MLP neurons of a small language model. Each row is named by its layer, matrix (down: output weights) and neuron, and shows model dimensions 314-377. Each number is 128 + 24 x the weight over its row's rms, rounded and kept within 0 to 255.
A block is one neuron, or neurons of one layer that tend to fire together. After each block is what it responds to, as a language model described it from the Wikipedia text at the highest values.

L2.down204 [121 121 120  78 138 122 168 129 131 121 138  98 119  89 137 197  87 139 134 146 115 120 119 138 108 149 111 113 108 122 101 118 178 120 125 111 110 147 115 151 105 183 123 105 160 133 123 101 109 102 145 132 100 166 142 148 154 174 142 125 127 132 103 140]
Responds to: Mid-word stem fragments. Short inner word pieces that continue a split word's stem, mostly op in stop, shop, adopt, atop, also g in budget, amp in Brampton.

L2.down817 [118  96 117 125 134 100 107 117 116 151 151 141 114  97 129 138  97 153 136 157 111 139 138 118 121 112 134 143 153 123 124 121 132 155  85 180 110 150 100 126 149 163 112 141 159  90 122 114 146 132 124 136 124 125 123 145 114 133 135 118 126 181 146 103]
Responds to: Word completions and table separators. Markdown table separator rows under election or sports results headers, plus word-piece endings completing a started word, such as footballer, bishop, receivers.

L2.down379 [ 94 129 155 115 136 164 169 141 123 131 179  77 111 153 153 106 109  96 125 152 132 129 159 112 125 177 148 123 122 133 148 115 112 133 108 143 143 183 121 128 130  76 124 130 137 133 138 153  90 136 111 117 114 153 114 135 134 117 149 129 110  83 150 136]
Responds to: Biographical age/education words. Words in biographies about age, birth and schooling, especially age in "at the age of", plus born, University, graduated, Alma mater, and other word-initial pieces.

L6.down63 [119  95 121 137 127 142 111 168 118 138 130 135 132  80  88  88 136 145 135 138 131 156 132  89 105 142 104 136 127 108 155 109 104 122 163 146 123 191 151 142 135 143 153 166  98  91 100 108 144 127 120 180  96 124 105  79 139 102 111 103 144 174 152 140]
L6.down179 [129 184 133 118 109 138 133 162 168 186 158 114 155  88 128 115 148 141 114 183 120  99 141 122 149 146 117 107 118  91 133 112 193 136 121 146 139 107 137 119 165 127 139 138 108 141 111 146 132 102 113 151 144 102 192 154 129 136 160 128 178 130 102 115]
L6.down622 [165 157 100 151 147 113 152 145 136 178 161  75 127 169 169 154 128 138 155 119 166 114 133  85 144 142 120 111  95 126 119 104 141 148  82 156 138  91 117 144 150 120 136 153 105 117 172 144 142 162 135 145 100 109 125 136 180 106 131 116 145 140 113 120]
L6.down720 [122 114 133 145 121 131 128 168 107 133  98 124 141  67 147 134 161  92 103 141 108 115  97 113  94 145 137 125 145 130 169 148 133 104 118 120 146 126 151 119 103 133  94 122 137 161 123 118 113 128 134 109 133 135 163 142 140 145  92 129 114 146 132 137]
Responds to: Split word-initial s/w. Single-letter word-start fragments, mostly s or w, where a word is split into pieces, as in s|ummer, w|all, s|ell, w|atching.

L4.down162 [104 158 117 142 123 101 141 139 138 138 159 106 118 117 151 112 133 147 100 101 120 129 176 138 100 166 123 116 183 138 175 172 138 134 179 131 143 112 167 158 147 137 142 121 143 137 183 127 115 116 144 106 172 165 152  86 118 165 138 133  87 145 120 144]
L4.down242 [ 76 107 101  90 150  76 142 155 103  99 147 138 116 143 138 108  80  87 153 151 111 155 119 151 117 135 138 141 180 183 145 128 156 132 102 129 112 122 143 149 175 156 136 134 110 125 145 135 100  87 125 133 108 129 135 140 120 110 102 119 114 118 141 134]
L4.down268 [126  91  89 121 156 144 149 119 105 112 140 126 114 157 140 133 128 134 101 151 153 158 123 162 176 105 125 106 135 125 116 106 153 115 128 125 128 143 148 134 148 133 127  94 147 116 145 104 170 131  97 103 136 149 152  99 179 120 106  98 145 113 176 134]
L4.down674 [122 116 107 128 104 115 135 113 107 111 116 145 112 164 101 165 165 137  98 127 137 118 151 157 159 137 127 118 112 110 100 163 141 145 118 147 115 124 141 116 127 100 165 138 146 151 120 167 150 162 118 150 138 136 110 136 148 141 177 106 120 101 116 149]
Responds to: Predicate after biography subject. The first predicate word after a person's name in Wikipedia biographies, mainly born in "X was born in/on", also (born, married, and on.

L4.down493 [ 90 121 134 134 141 129 139 142 134 155 118 122 142 129 102  93 171 176 128 127 112 117  94 165 138 165 133 106 109 138  97 148 116 140 152 115 116 210 149 127 159 121 106 141 117  78 128 146  94 146 115 101 105 114 154 118 110 139 144 169 152  99  98 106]
L4.down539 [123  99 120 141 150  64 115 129 112 171 182 131 149 141  75  95 184 148 159  92 135 109 129 150  99  80  93 158 119 148 146 164  91 140 132 137 110 125 119 164 118 161 113  98  88 122  90 113 135 124 171 130 129 128  88 142 134 181 131 119 118 116 116 129]
L4.down588 [118 143 133 138 162 116 151 144  89 120 133 116 108 111 150 144 122 105 127 133  46 120  95 143  96 133 145  81 116 151 127 133 147  92 106 163 165 136 145 109 159 122 111 142 132 141 161 160 146 105 159 145 116 126 126 160 107 130 113  96 110  92 112 120]
L4.down600 [ 91 142 116 108 109 126 148 125 156 137 123 133 140  68 174 122 128 145 163 167 126 119 141 100 115 111 142 147 104 163 131 152 148 105 172 136 110 141 128 144 159 119 148 139 142 119 118 169 132 138 147  85 103 127  92 164  53 147 103 150 154  94 107 151]
Responds to: Mid-word fragment tokens. Short middle word-piece tokens inside a word already started by a short prefix, e.g. sp-l-it, ad-j-acent, st-ra-ight, v-eg-etables.

L6.down80 [136 112 132  90 106 140 149  97 156 124 132 117 152 100 102 161 135 168 181 157 162 124 140 177 146 112 158  91 140 106 162 122 143 131 173 122 166 107 111 171 109  86 108 152 127  90 143 148 108 101 117 113 119  86 129 128 111 144 140  80 120 150 138 144]
L6.down84 [147  72 113 140 127  95 117 137 118 137 163 134 125 126 126 140  88 152 169 164 121 108 126 119 138 138 123  89 156 127 129  94 166 142 120  88 141 102 110 126 132 142 102 130 120 197 123  95 165 153  91 121 138 142 125 122 175 142  98  93  92 161  98  87]
L6.down708 [163 163 160 138 137  93 146 145 124 131 138 162 131 110 140 137 111 101 117  98 141 176 137 133 141 134 104 101  98 158 137 106 145 161 167 115 140 145 104 121 148 109 144 145 103 130 101 137 138 144 139 122 118 141  94 105 149 149 117 154  72  94 148 108]
L6.down849 [141 139 137 154 130 163 117 122  92 136  51 136 140 136 115  89 140 154 116 125 133 139 132 156 137 149  96 100 137 111 176 124 133 118 113 126 108 147  89 155 164 136 173 119 137 168 196 121  97 129 138  97 181 128  73 130 141  82 144  92 184 122  77 107]
Responds to: Person role nouns. Final token or suffix completing a noun for a person's role or occupation, such as chairman, footballer, coach, captain, reporter, prosecutor, musician.

L2.down157 [107 133 130 172 131 133 125 106 109 129 137 168 170 114 140 108 153 133 123 182 105 140 108  75 101 115 110 157 144  83 136 123 131  84 119 109 107 141 119  99 113 103 146 119 149 154 107 126 115 110 163 189 136 150 119 125 126 133 138 148 133 146 137 116]
Responds to: Word-initial w fragment. Fires on a split-off leading w or W that starts a longer word, as in w+earing, w+ish, w+ww, (w+ith; also on periods after name initials, as in K. and H. W.

L6.down28 [124 124 108 115 118 109 137 145 131 103 159  92 154 109  98 121 113 116 149 133  94 158 133 105 140 107 134 109 114 122 118 185 146 113 102 171  97 137  93 118 142 137 112 128 131 102 177 108 139 132 133 129 132 126 186 121 126  95  98 155  82 115 149 130]
L6.down685 [178 140 141 139  87 123 156 159 174 121  98 107  92 165 105  91 146 105 159  78 196 122 178 135 149 106 109 107 101 117 119 142  92  77 114 106 123 120 128 134 125  68  82 142 125 129 142 139 158 164 135 126 107 160 171 122 113  98 105 136 136 152  91 122]
L6.down774 [118 109 119 102 113 141 103 170 129 134 120  96 119  98  76 139 124 147 119  96 144 104 127 105 125 137 133 129 120 110 149 138 136 150 142 116 105 146 124 103 100 145 150 104  69 138 181 133  55 124 135 170 113 120 120 123 103 110 112 151 131 127 131 150]
L6.down842 [104  89 146 111 122 144 134 161 122 126 133  96  96 158 168 129 116 150 167  71  89 151 115 112 128  73 124 145 118 163 115 131 116 132 129 140 138 154 136 170 132 110 131 143 110 151 125  95 189 158 159 139 155 121 100 110 124 168 105 129 116 135 120 141]
Responds to: Word-initial "al" fragment. The word-start piece al/Al split from its word, as in al+though, al+most, al+ways, al+ready, al+one, al+arm; weaker on other word-starting fragments and birth-date tokens.

L4.down425 [132 155 117  84 135  84 169 125 128 139 115  99 166  88 143 106 170 164 126  86 112  90 156 101 153 161 118 103 109  83  78  93 112 126 116 142 131 106 115 172 118 134  92  83 144 134 143 144 108 118 141 175 144 153 149 147 113 149 137 128 110 137 157 125]
L4.down660 [131 109 178 100 124 114 104 110 129 123  90  92 120 113 130 155 106 117 161 100 165 118 111 159 138 151 116 120 188 109 110 191  93 164 149  88 124 132 160 151 103 118  95 113  65 115 124 113 108  85 108 100 113 119 154 123 131 132 143 120 126 149 140 115]
L4.down715 [154 173 122 112 107 148 141 107 110 108 113 158 142 120 126 155 147 147  86 107 138 108 129 102 121 117 127 108 168 142 119  80 118 154 128 132 159 121 139  68 137 157 152  69 104 173 131 138 159 138 122 142 147 140 130 150 140 153 159 123 144 134  99 153]
L4.down754 [132 116 123 151 125 129 158 130 163 111 168 147 140 119 116 182 141 137  99 172 170 155 121 127 170 141 142 127  97 133 114 102 102 103 121 121 124 134 104 135  74 123 136 158 103 135 112 130 132 124 180  98 157  92 121 124 113 130 115 132 139 126 130 110]
Responds to: Word-internal second fragments. Second sub-word piece after a lone first letter, especially w-pieces, as in c|ow|orkers, d|w|ellings, m|ount|ains, d|oub|les.

L4.down0 [160 132 106 153 169 108 108 136 120 124 110 131 124 130 159 116 151 142 122 122 127 165 168 102  97 107 114 125 141 116 120  74 135 109  86 169 142 142 117 129 138  98 156 102 145  91 136 111 125 149 138 142 127  92 137 108 110  89 144 155 131 109 131 111]
L4.down159 [108 156 158 129 149 109 118 161 160 168 116 156 152 140 122 153 150 139 103 126 130 137 103 156 153 103  93 145 142  97 153 108 120  81 121 138 166 132 115 165 126 112 104 148 117 104 165 160 169  98 143 135 110 123 139 152 114  56 169 123 101 127 165 121]
L4.down712 [137 179 160 167 143  93 136 109 122 157 130 123  99 147 120 165 131 119  82 130 127 127 107  98 140 119 121 103  79  96 130 149 151 128 104 128 120 130 122 119 131 136 143 133 135 144 168 127 167 167 111 165 158  73  90 150 103 136 112 141 100 152 144 142]
L4.down858 [140 136 196 111 111 112 115 139 110 119 105 138 152 135 121 155 133 135 127 142  88 120 174 156 124 125 129 187 124  76 136 150 173 118 110 119 101 113  94 152 173 162  73 137 139 110 126 122 138 132 132 100 124 126 140 132 151 133  94 163 143 104 137 144]
Responds to: Clause-opening word completions. Fires on the final piece of a word that opens a clause and expects an object or clause after it: completions like caus-ed, kn-ew, W-hen, Bec-ause, establish-ing, plus whole words when, after, if.

L6.down232 [140 156 145  47 157 184  99 147 117 140 108 116  87 125 131 109 123 127 100 130 160 131 109 130 149 119 119 158 118 131 137 126 141 115 125 105 120 121 120 172  90 126 121 120 151 155 130 105 131 100 148 142 147 134  78 121 182 131 150 141 158 168 152 136]
L6.down435 [ 96  93 116 148 122 126 156 129 121 157 167 155 120 150 117 136 142  94 116 128  88 107  92 179 159 149 118  96 160 168 125 116 135 151 120 115 116 146 133 135 129 136  98 146 118 160 109 104 138 115 108 120 113 156  84 105 143 114 137 124 147 114  59  82]
L6.down496 [157 137 121 113 112 112 108 119 100  81 118 107 164 147 108 128 140 119 152  88 126  97 160 129 105 141 137 155 130 119  95 161 108 105 136 155 113 147 152 120 130 120 121 135 116 141 113 125 123  90 107 133 137 121 145 109 135 141 138 144 153  98  89 165]
L6.down808 [133 133 159  97 107 160 169 134 171 135 131 126 148 135  97 142 157  98 106 159 139 129 159 130 118 100 126 138 177 107 125 143 178 142 146 160 132 138 126 126 139 132 106 143 137 159 167 170 141 143  97 133 140 118 160 109 119 130 167 105 118 105 135 117]
Responds to: Verb endings before objects. Final pieces of verbs (inflectional endings like -ing, -es, -ed) and words like "that" or "for" closing a verb phrase right before its object or clause, e.g. encourag-ing, allow-s, announced that.

L2.down586 [118 154 156 133  93 121 148 141 193  91 139 130 125 142 129 126 126 130 140 119 128 153  95 133  90 117 114 101 145 112 179  76 145  81 122 163 109 139 128 129 141 113 168 171  82 114 115 118 131 135 126 112  96 116 118  96 121 112 165 146 127 128 148 113]
Responds to: Clause-introducing words. Words that open a following clause, such as that, how, when, where and so, plus commas after introductory phrases like However; weaker on name endings such as Hill-ary.

L4.down27 [104 143 148  81 136 134 112 109 164 137 153 119  83 112 126 159 116 103  99 102 129 132 116 151 127 113  76 124 174  94 131  94 113 155 142 149 147 115  99 151 143 158 123 151 137 130 152 165 155  97 118 117 116 167 129 134 141 144 118  78  71 114  86 158]
L4.down293 [123 105 143 140 160 143 109  92 139 130 159 129  84 129 137 129 138 101 136 129 136 153 129 124 143 131 106 127 128 136 131 133 111 138 128 128 144 158  84 149  63 135 144 112  88 156 139 138 106  92  77 116 157 138 137 100 101  76 133 182 113  69 122  94]
L4.down351 [135  81 128 131 125 113  91 102 116 122 122 133 115 102 165 162 141 129 146 119  98 154 151 143 125 111 151 138 159  84 155 120 129  90 142 136 133 120  91 155 120  94 136 138 130 132 103  92 157  88 131 130  94 156 120 117 137 103 112  84 110 148 112 128]
L4.down785 [145  96  74 108 126 154 110 103 118 121 142  96 124 121 135  66 143 123 132 135 106 167  81 118  71 122 102 179  98 108 142 160 102 141 149 135 151 141 110 132 124 114 147 146 132 112  91 156 150 138 108 121 181 151 154  91 157 103 114  88 143 180  65 126]
Responds to: Occupation noun endings. Final piece of person-role nouns, mostly in biography descriptors after a nationality, e.g. footballer, actor, microbiologist, engineer, manager.